MLP neurons of a small language model. Each row is named by its layer, matrix (up: input weights; down: output weights) and neuron, and shows model dimensions 0-127. Each number is 500 + 40 x the weight over its row's rms, rounded and kept within 0 to 999. Numbers have three digits each.
After each neuron's rows, "fires on" lists the tokens most often at its 100 highest values on Wikipedia text that the model never trained on.

L7.up748:512543505513519540525540447464487517515530505570656397495468464484470435455483521465566434490543468515482472466455486433454490464511521511436483569536538538533512494514478555508473500547555453474461452490471539422479539538421513409525536588473504500502550533490548468496509441506467477513405460544518520500502520581511471501533524489484552483461462519540548499508522482507543489516484
L7.down748:572531481435502550474564472433503535495492540446602486464486525500540540561441463549506512617518488465508507526527430446497531533530535541384509507510529480467479475437425522547493470517514520487499538516495565460528516518489544479497526519430577485534437582527523414529483480456522497559461523541509458448494443551470513501520514458480459476456473494500459504473583470460622463519519
fires on: " st", " b", " f", " St"

L7.up543:628511526480457476486521545472516500498442475456488558518532496516477538519533538521537497487499489536517494440473477503488521490505469473476538438497549478478493499518539573500463568470510461477463492483539457511474536507519530512500478566509477468499496405511488497456480508486554548510506501502505479442503482535503507496527507529499516526556441499417505507452542435581493521473519
L7.down543:532513508562490530474511563408583516560488479488481498470540457490429553543568446549559497517505511519509439470428530456496496424491519490498526524438403480553477443543565514482530541522476526541529493578473551467432480528493536506474549483534489502504533549371515522534473469479535569548545462514508486455522491423435502531439506521495554483534475526484471564524523448468455479532530
fires on: "l", " Al", " al", " un"

L3.up799:536443495450526513544419465416486470514450563499482502563496509556540467547532547531526509574573562545495474545522477496538529531544467572530440493489430534525460442578465443474518447482475517555501559494439459452487500534507515486569452523524465584528458513495498585459444506559484524548511533516567500479418490517519562497446446508478542573487500482459477547487525553471423503503503
L3.down799:452504541493500487517517521479463493555517521461453545538484514478534479510495545474470533564548489469544497561545470481490466478512518440448463504498452485510518512533517480531477455513484407513503481490556587535507519495453497502519500488532410482446494563518519460542478533521489457527510543536546601475562515406511480450509441493475526603492544452516583492486522550473467536497542
fires on: " a", " ind", " o", " is", " La", " do"

L4.up263:461491503509484501525496519398530558482458519476510530533448572489537544458451442537480459490576468457486470540547530543520486472463471497540470490472535462470528441501564493473536483494517566512474447509549510510419536596494459486529543508448554483526509521507470444503495476475505469551388483521568549468550498538545560531530527480477509482411481471587464526451597470514496553480538
L4.down263:492456536517468499540558543438586548496505508468514506432462525526478509547518537546406430581495484476514466552468524478485572488533537503420472522503538464512473534463479522488496492454490440556561519487571537510505462510488518535592480506414519482549498478511543517496486471445525423499480536519495507474525525524526575497488430400527416483442486566555519528423512544511458559456512
fires on: " St", " st", "-st"

L8.up786:496525486543550463462465484468542406529376549491467520484545561484501528506491493533560547426451527500548514556436476507506565442488467427492463511547503490559391453587511536488527585548474495462513469480542533504544459499422427455503511453524448452529495532533454472479486448447509521470486453490426574485476562477455506470509494522492502527502476549514431445528514513503439522592514
L8.down786:500503497537540487493471529489517552533526466457530474443518543473570487505439495545479480490442479541456527493494496536431451551462563499555498466409498503482496482504450466510464519455600505552497532560465506460523531523495512487529531482448600551457600476506446498525430509513448456535401470487456488460497490570542564474453512509531501497516506510524560477510522503510446518488540
fires on: "2", "5", "4", "h", "el"

L7.up175:474553535540515506508582465413524429495469495566477490494513561582538470530484513485530480517435503450508559470505515486539549446518545511462514512509505543529434500542526493499497543537445538408532463468476571472537494482525522519510622483474472508446590484560544475467517421517479456501457539475487543462508477442552508450515530579496526513513511491499515520526508556474491524479517
L7.down175:502511518480500549514505457535516524524550416553468489473480497477461463499444493497508478526480523527430450559567478500501438537545410488523505474492478467490536543460537436507489500468491468514611507492549495494491460479493475569512495465525506525517483577492445568539493513545550498454489488499494499426524484499512502507534471543447488539554495415450446553457563510536468504489503
fires on: "iss", "ing", "2", "h", "ou", "s"

L8.up367:529507540526534546523515500481481425562430471516536490528527512498515569428509567502558476561502499508444431491481475494510513455408572470527445518515465528542545482469507455509533473454423475482471536554455497531478520557446506449545495507435495508536569493530520521509503463560511524485447509560542572497470471567548550495509496579537590522552441479505460501507430506495483500465470
L8.down367:455553523540477548521451513542506486462549484469506515553455472530507561560567466556531515574496399489557534476520489454541446524596515544461549507531421452434452455557522511440474494561484531545555472492514475496488452508551577503380401539496498506504502481460459441503463559521522453536460469534468561464502561509489513504491495483447547548440582530486532490527457511463470397503449
fires on: " a", "a", "ing"

L4.up361:539498463490484467544555517429521617531464494528521494460443502487481489571469447499516442455496506473520498510424543564441498541513466475442450528577497491496487495513592523501534569477441517462433444468507460466422494511573531437485495556475557496431523590499491521530523462520606440468499520460467492506494496578492543435497509420493515537440510527514541506496552498529541433530498
L4.down361:492485484490524482495479535554523540516568538509503431481452462465515523538484534467431470536417492509521532548565472509491529503465431461537492559511507421485488477484495446583554503517524409537501462469540484556574520571422491480463427470513609502539473494462448481519521605447494467504451578517494521452534472462558523486455526528532581494478465486495485508480563452468512595427400
fires on: "ct", " St", "act", " /", " st"

L3.up378:472538512554485588478473519481502417532453553490480502579559464522442570551489525521507571434497522498511514531437419489533504506427518521550509464519446567529457493482494514493472511491548549490485562564450471508498482532477396514519501472490468480537543479476501530431531450524483461535452552503561470480429478522519516443473518514462491471471475428584487495506475536590553484494582
L3.down378:580447488528489455493475503428428517451541508506513546529554506409472474562496464445432574485427529460480521453417598429477588446507566550591546545558522546441560517533523434427458505494529509455508485499521415478492508492510429441497436443483570466480511485548498489526549509458511523507485502532483493510471505529516527464509571545556491481578464496480512469525446502494504552473460
fires on: " a", " his", " Gl", " election", " Sen", " A"

L4.up476:514513541475458514515490587543525511535459483483466493482476411517524578439489471542540474530536456458495463488495516488491517448465513541442461507463556501500483466473490482511469545505493499488451448434467523508495514494419517414537455483489479498432568522517538540537494479473542478511424610497459558516516526447450550473511601519546484529585425465466555439509524468541495456464508
L4.down476:588448522479481455499515482463565493502523480466495454552518491477502508492517520471512512519474475487464495556474532572495517542526555499477488502545482554496536481499459504585459530438561517513423492548524534577493495469469466478486423469514568565483548525498389434539523543521469530526516488585535472425460507457518371482500587499500506463438504443548504497483397473451452432503438
fires on: "ing", "e", "ate", "um", "c"